config.toml
num_hidden_layers = 13
num_attention_heads = 6
intermediate_size = 512
hidden_act = "swiglu"
norm = "rmsnorm"
norm_place = "pre"
rope_fraction = 0.5
init = "uniform"
init_std_qkv = 0.0412
init_std_up = 0.0412
optimizer = "muon_variant"
MLP neurons of a small language model. Each row is named by its layer, matrix (gate and up: input weights) and neuron, and shows model dimensions 0-191. Each number is 128 + 24 x the weight over its row's rms, rounded and kept within 0 to 255. Numbers have three digits each. A neuron's up and down rows have the sign that makes its largest values positive.
Before each neuron's rows, "fires on" lists the tokens most often at its 100 highest values on Wikipedia text that the model never trained on.

fires on: " pre", " |", "|", " by", "ers"
L7.gate145:141091129108150125115126120086119089136125116144162112118102130127137120090151106114165101147112131140146139059146139119109134111098103141144111128100153099094119095163106138125136161139122109117103139111123165161129118101152109093095155112109144137186132138061132167098116097097120136162128149117165151144092107119132114147137121122105092085144120122148112158083065153110161131108114125116138130151177115162129103140109103119109135128132131121179086146150130133121135102143194136147144088111113113153102121151120153129148121132084118137143135148103057123153177120096150144133
L7.up145:151102119155120106136133109123125119163088144118096101131111070120140154123105103113080161121115100099106162078121096155107120127122136151147097132079136105115089132183137130168162117151144114117148097101153206130124139113149128093096087146119121133124124146125115148121136123116122130174144141111186143119106157147106108114128123134126131114154129103099097119145093107111130130153127147114125102119182120075115106178123130078148147117113127163141114129166109145158190122117170103138086149126125112103098116142121131109140162095114157100132149157139114132120111118083102137167

fires on: " an", "n"
L8.gate318:121133153123115141120139126132091124111099156135190168125103119150108123085129127082087088139116120142130098140140112143128133127064124138162146106124149115184117104170145128143097119137125123128139135098128158129083117120168174137124083158103130123147120150113149163158119095138125109184142118115100157127136120163110106126098186146120114131132097136139132113137103097155135132120112140121140141130111062147110138147151125130126085133159069104091090177133160118133136096134156124167186111101142100147093126069113132144127130153158148156105110127126128102153166140115111132102
L8.up318:152144148108123114140114114140133089137105122141102159108139113140147130147123114122114135163138104162106186156137117107108148125106102132127131135134104090180112123107085119118056118100139138121114147095147143097131124162145134099153133140093152169104083096102126135131150154177113138200125176125138168097170137111083117103086173174145125145129106090132125143121116120105159133138128144168121106118098120114121179147116096086145134146122094081125105121145139118118113098056147120157132131116141093133121139094126096127154133146145129147133140119173169124116153098114123138122

fires on: "n", "h", "it", "w", "ib", "the"
L7.gate176:164164168114123102141116142125082157129109113148124142134097161170089154132121093132124096147150142110121093128168140165144099122138164137146170136113113129146098140124122141164144070098147167126154177147114098152108122127097147179137127177106105118132115135139152155135168163165135131134114084100154133147164165126119140127104132213106130157133110114135099161125109111134149153138111131112129122119073127142167149115144081143123109148173149152113140129135092162131162138082125104135100151099123119089155115139141138104155135143088128110106142121122142163118115134116163097131
L7.up176:139148107148127107121122110148112096148091136069151127117134148132170151119134145124102141153152114167151118125140129144149117172113152136124127117120106126187107106182098124125158138133153100185107150131117165153120102165084083122145114118131063170124162139140144129131133103118157098131142141099126103133132115118158114109157168152090170133077121174150110147107141112123139151119088174126125159163142139088130173140097115104155123132110148119140129108152119067116138093104108189133152118123138143170125122111108128121129150126112097174140111143118109126141152126157079134110

fires on: " 1", " 3", " 4", " 0", " 6", " 2"
L8.gate276:110109140144099125101106168099122165160155123143149151140138125117142106118151139140139176128149154124141129110143136143086123115112094126074108094105075129156159133129100074132146141131141100088150104086127081108125135112127167151144098131130126105169111149144087179114135157125103154154127132127087130126134141137141056208161113128175110163133111121131117128103127126125175148109164137140123109136136084130142118120117126134106141121155130101110125098097076119125125135107093142112126087173104140159143105144124114137104144096145116151118135147110111063113116103097134105157
L8.up276:121154138166098099116122106122152081143125103110130157145151117148107195127177159160114147132118129144128131165104149110163159122120106152133102132126090112095130162158108133116124158125139140043148121097111129122159159084136158164102118120125102157111126141108110150157111177105147144162171101134121134143143148167123064142133115105169101147107113137125118105107122115142149181104092101137135118143147107138128161109148117130106138134099077117128133136154114120141127125155119111138134117095147121165155102168122143147125093130141136146130123105171149210124095126147118153119

fires on: " is", " an", " it", " was", "|---|---|---|---", " Go"
L8.gate3:114136100116144114104147120175059146119134149140153169150132105079165078126173120120115105101143138103129111137154136171122160126096139174127120138186123136122160111115116171106124122111098097125099097132112165129107115121175085123150098104091124136127144152119109134159126130156146106124133126166153119110130085118085133081075155106118144145113149126114152138161118128107122162166159126141118122151109097161113110139133114115148109148152118094098113128118134165115101085103147131145117107098106130110131128119117162161168140118167138141073188096133135139133144109117155158152
L8.up3:141127148155127130159141145137102149116156116101157166123096144113099109152139075136122108135100130134117171157120128161134133142112093117125131124148130100131131144125144116165112117083164098115134107100111159132107115138158111164111114134141145087062157121124076171121094121121115089119093141091136127126091117082122116113149144105124166146132153114136098131103145167154151174158144120169102139117119154134139166148155178116113100156106149088106148156133130115148146116142171147116097108102126104124089103138121111127183196179114125146164150146111139104121116108099127163097

fires on: "n", " an", " An", "an"
L6.gate242:125158147138144119125120137171127131155122130086147168207113140125108096104115117153146099124116125110099129183144109127149112122094109131147108156164139143151093131140084158156131164107125138096157149126132115121110118129121135151117144164125142111125128123131140138140127109148139172124101157092118139142184126132110144131161155117094143141143083102148147131158069109108164159100134177078130087149120098148134089140099169101130139161134119106160116080104121160126074160095121110108141143126143098163110096125112109135164169132116134116163118110161180133170134133144130147111
L6.up242:176168177130108139157128160156116150129172139119161134113092142109152144118173134140131131140117102190095146131129133107110118113159141128107117103129164140141162104103121171112129123147119120118130129095145178086131159134129148125153141123076130129117094134127134159080135139103110107128077082116095094115138140110124117105149164168151182137134128078139135152139105137165155139100097143087148148147117109109108108102082113149127133116105143073132139127166128115091135118122142106095158103134190133133126145128106085090139169120146160127112156139107135123127130137095112109081

fires on: "ie", " en", "n", "an", "o", "e"
L6.gate253:104159137131128132072164143094118139124121132138129163174100144118133095134108100100071092137121128140110122163149118093139124151157123136166126128129110100113099134140121128140111123068126120140150146121150102131084146086187156106122131162140123111136122156167171120117132138168174168168157127129120130123122104121158102142140109107152088179123076133159161133119128087129157114135109172108100160115158140143151145120097153106130134187145177110129150182102141138140095121128131128116122116111103087169134118117107141150150097137139140069122142142129091130151145142109155129109
L6.up253:149160129137145137097139135182125144097117145121073118105109145140141153103137163137136131157140156109147156144106115109153120125150145135110144138149091109086147124180077131080167107160085112104132168087094127132116122122132158167115121132134118121138107142116134131083134144099133124105153110102096136190086166156127138131086112092121130126119121156102122157146133123123190149152173121126097133106094102131110120152095125116157131081122102139124100147121129085104144181132120105117104131123116075135125127103083108152128149109156115152140116120123134150145086167140185157151

fires on: "an", "ur", "e", "ae", "ap"
L8.gate249:169133117159079144108142175091139136131116153096145139127164117136122135106122143142149098114129101176125138104117123123138094113155127130125083080152121092128144147133100131151141110089101106166114139123137107161159139080160098065149113140110100141116127148137145105128142135115156160142156091077108120095157119131134086138119160134086141135130140159168108148144102142104143169149104132166149115133173108160101184152147158147079116138149121120119187173133144160087107144124137135122129121159157183164153107117122136134109147098135145118128119156127105142146154155150129128139
L8.up249:117138129064102132085148121171110143108053151117119111111136130133125128114129120136091107154111106149125089097124129102126105153180102144138149128129129125089143070158128139137099123148126118137152129108184122155146119123126143092158131102111111175075096153128142144127144115138145154154145094140099074151111137113117119143098116167134071121116138147093138110137140124107166137158119158110118177110123118168132136166129124190119101123193102143135139115100150134149106137126154129128112132137159127135164123098114164125127103151156097095108153113137159182126103101150130120116

fires on: "op", "l", "on", "pl", "er", "h"
L4.gate27:113147150117063093103148174149111096113157133142136110130137124144126117125115134141114144123133107148132084153149122095108165094110116088117108187127127104142142157143185116189112117128122147137108121149146108130107117141093082128120124111156128138128136106127133089129145116135115118158133110110154076133084098179179130130137121123064128150154169127165106172150184164108152150166105106113102109109146100153122164108118111121169132139141106143127110100143139142131096116083165124079137103126119114143095124121105107133151107090137166127112126087120115127117111118129118148174
L4.up27:128149107101109099152161112124052118118144112102133126143125118098137135154118120093127122141128143126129134132151111102090091129125098154148145134136112130158147166140108120148150124143107130154110068082127112116131128108147107122156165097141142141107146160101136140147119143148108156185140134097091113150082120126104110182127157131079107138126111123143164131138140138174107107145106123129112118136166096159118096120106172113127162098111081161150113125132133097095116142113149124100191136130129116130123105156103126140157112111122195184119101140137107163119082115102129108063

fires on: " a", " A", " an"
L6.gate157:150171144148140116124107152162108127171132161122135114131112157098112123136111116172110091134147097098103134154140107139093124130048096139126140120152171141122122114110108132146102107110139126115124125118191150087135126132107194097130115099092130113112145126120111167135181146128165109176100142102133148110144152108155094144089169130145143126144156148141115127147107102153108116129112118128079155077135167149127150112129120133147128087138107133105105087092139155182139116133104158132090151118172136144072125096117116101134120141173125138159142170140132131141122134153112145135
L6.up157:131169112147140152095170174115171148166112154161168142121126133165093109161141113123139113138080104124158124131136179140140084137064147130110157113136099139165137118104086134152102123094107119140128131122141143108102139128161151085129154157130087133141127113121143121144127159170135153135122136129129136071136140132144112096114149127101142175138135114147141128133129134159139150185100077165122090139102063141121137166172131113150119143112122128098121103105122170120147130125119155107155156155165122146134172148128125107115067138112106131158130147167099136152147126147152145147

fires on: " man", "op", " Man", "ad", " U", "as"
L10.gate321:114156135127158121150178106113143112139134139137139138108122127115105089071159097111087148117117130100163128130164104160113165145130077158115112141139155145113130109166144111085109109151157146109149121113118128128137154125122142173122103131094107151130096106146153130150135106123080101107106098106117154071105087118132158149099172110153095180120168137123117188159144132156141160080140124088123149106141126089118146122149132126157117117131136095096098140131117113095132127136146122129108098062116138135153177135160121110109139145137144116099111116103145099131167165163135138086
L10.up321:135122173149156121119142088123139126160084132118114138105110114110125121103147155131143106180103122126137123131146138095101125163119163146137138159100099143086129113126125141130094156170124110095163109072132114151133163128162111129181114109144104165095071145136103128150081179128123135156115100109100125145118139157153126156102160148111139107127156133144101135144094135128136130117136152098138139152101169104134131164097112141104153182146153155135081120114095128108119120150138112094143098079102105130122155147099136153079121116108129138089148094094152123167136155095138171084

fires on: ".", "er", " |", "|"
L6.gate262:088133130125088105158093101125106117141153145139176120117095111148162119128117102133142174158070091118076131110157080129140148107128093145109103139163162123159118186152146152150122125145130100129168114077129150094143132133138104151122127131115117145123132138161138129147133145111142129133120174130165098106150119130133143199165119095155140124136099139155118165129133150139184114126155131131089103116115142120124107105118135094149111112149095092122147120117103118135118110111126138166140112088141133121113099110084137123144136123118126159201114176076110136154109082147115159125
L6.up262:143093164134112116147129120121139120153200105127122105114165123105130144137142116097116132086092093157101142118112078130097108123126113159145120136107151112143124076127127108118121114124129139113148097120107136095115177120124138090141097041149113144152127152134146135130069179105126143125128128140120079129098115178113106190120135076108128122132142133133078152110114147111129119125120152092115112130154143115130171141095138131160151093157123148087143115158120129147086130101161106141106137121111124117076110160092127144128118123167139107094143137163123147136149100120177156143

fires on: "h", "it", " h", "th", "ill", " Th"
L8.gate166:143141160101108098151098098147117092153138083096091100085128137149105128094096110161136136106140128140142125113165134127139124163155106096158093155096149121124106150108122113145134132095150181132152123153085147163107083125126114130149193129104112161100122158133138166099128136135150119144155112141100135168112117162138082165129112143129117163142118113135111142157112156157115130106090117083159139140130166110163146137110168127162139129129125130124134123148097150111111123099115140127163151144089070150097093138109136103116123140092155131090166127163121119142154080106087087136
L8.up166:107135142171117116108154135123148093163149087083094113117141147135134155136168130123129147124093137127131128102161130106161165116101129141132131154118155114138132088099150156145160116128094142124126098114127130154114122098108102114127168117120080129110111148088132147146133080165176152149133076078130172109097149117129094131147091103114186100174138158118111140086149113164105102138138105154171116140140157139099152116157108138166126149122174102097155113146157114098144151144103130165155166142120127115132131113086157129138135105101150150115158127094081122144130140108159153092

fires on: "c", " c", " Sc", "ode"
L6.gate251:134113142148180101183104147107108149139138123140143145142100116135140051170155146138144143106154111122131130127131179150120085115130110138156145129131136109126159121118176148163137096131128119110125147122126128135088175142196095138097134111114144144079119155098108139125123166098124125148112095094138136095118123104146134119099171136088139144118127130130162101148115149117141171190151121137134097134127144112125144108132134183124168146126114132148140157102100182144135153093140127124129122128105141160137108126154089093149138134103158165121146123106125114115109186076103099087
L6.up251:150137135127108151118148136097095161121058176135113125096117158150134099189122160125138132119130143137105140125133140097123142144189151131108106110136142098136127104118131137119122100141166122115143145118178096146126124141202102165131148080158113134136103136076106137111127098095115118108103112184173087152113131143126140152122100098144158110131129076131148143153099093132119130157092172080105164105130127100150116112165124103133103151109111102185135094153150125130129181118140123145084117126109137118134104137145145145148152144114114163118142166135118145135096125130121151116

fires on: "as", "ic", "us", "a", "op", "ince"
L6.gate393:144099127097140127141143132115111133117111116111107123152123120110096091126152111126140156132126139107170119146162131144146143105085090139106159136152119114147107109129148107102102114065116136157091140131148142117181134117109148165176126115106118115163128141094124165125101140151117131168113120110112155138110096125158126130143151146100125120098178122108154134082123122129152139170156157120117156112120084120104122131159138116111096128108116124099079099133093109093131171085110157105105143105157130106068177109087099120121070151108104170107147143133131165153132166191125153109
L6.up393:126116099125106114145177125106110152157093091100112117089121132125115124143149153104125097116152115165144138101112149117119136137163120130100132180103132133155156105100115169135135156089130129159107124148122093130131121125118114130165107144136100087149108096140105111175103167178121125139128140143101114162145182151160135092109156121131126127114158129142118125169154124135161125171155158101143107171090128096107151084101149129108131128140134122143146100171094147122134118092134116069186125110127168130137166103181125138157108148143110155130180125062103121116127136133155123108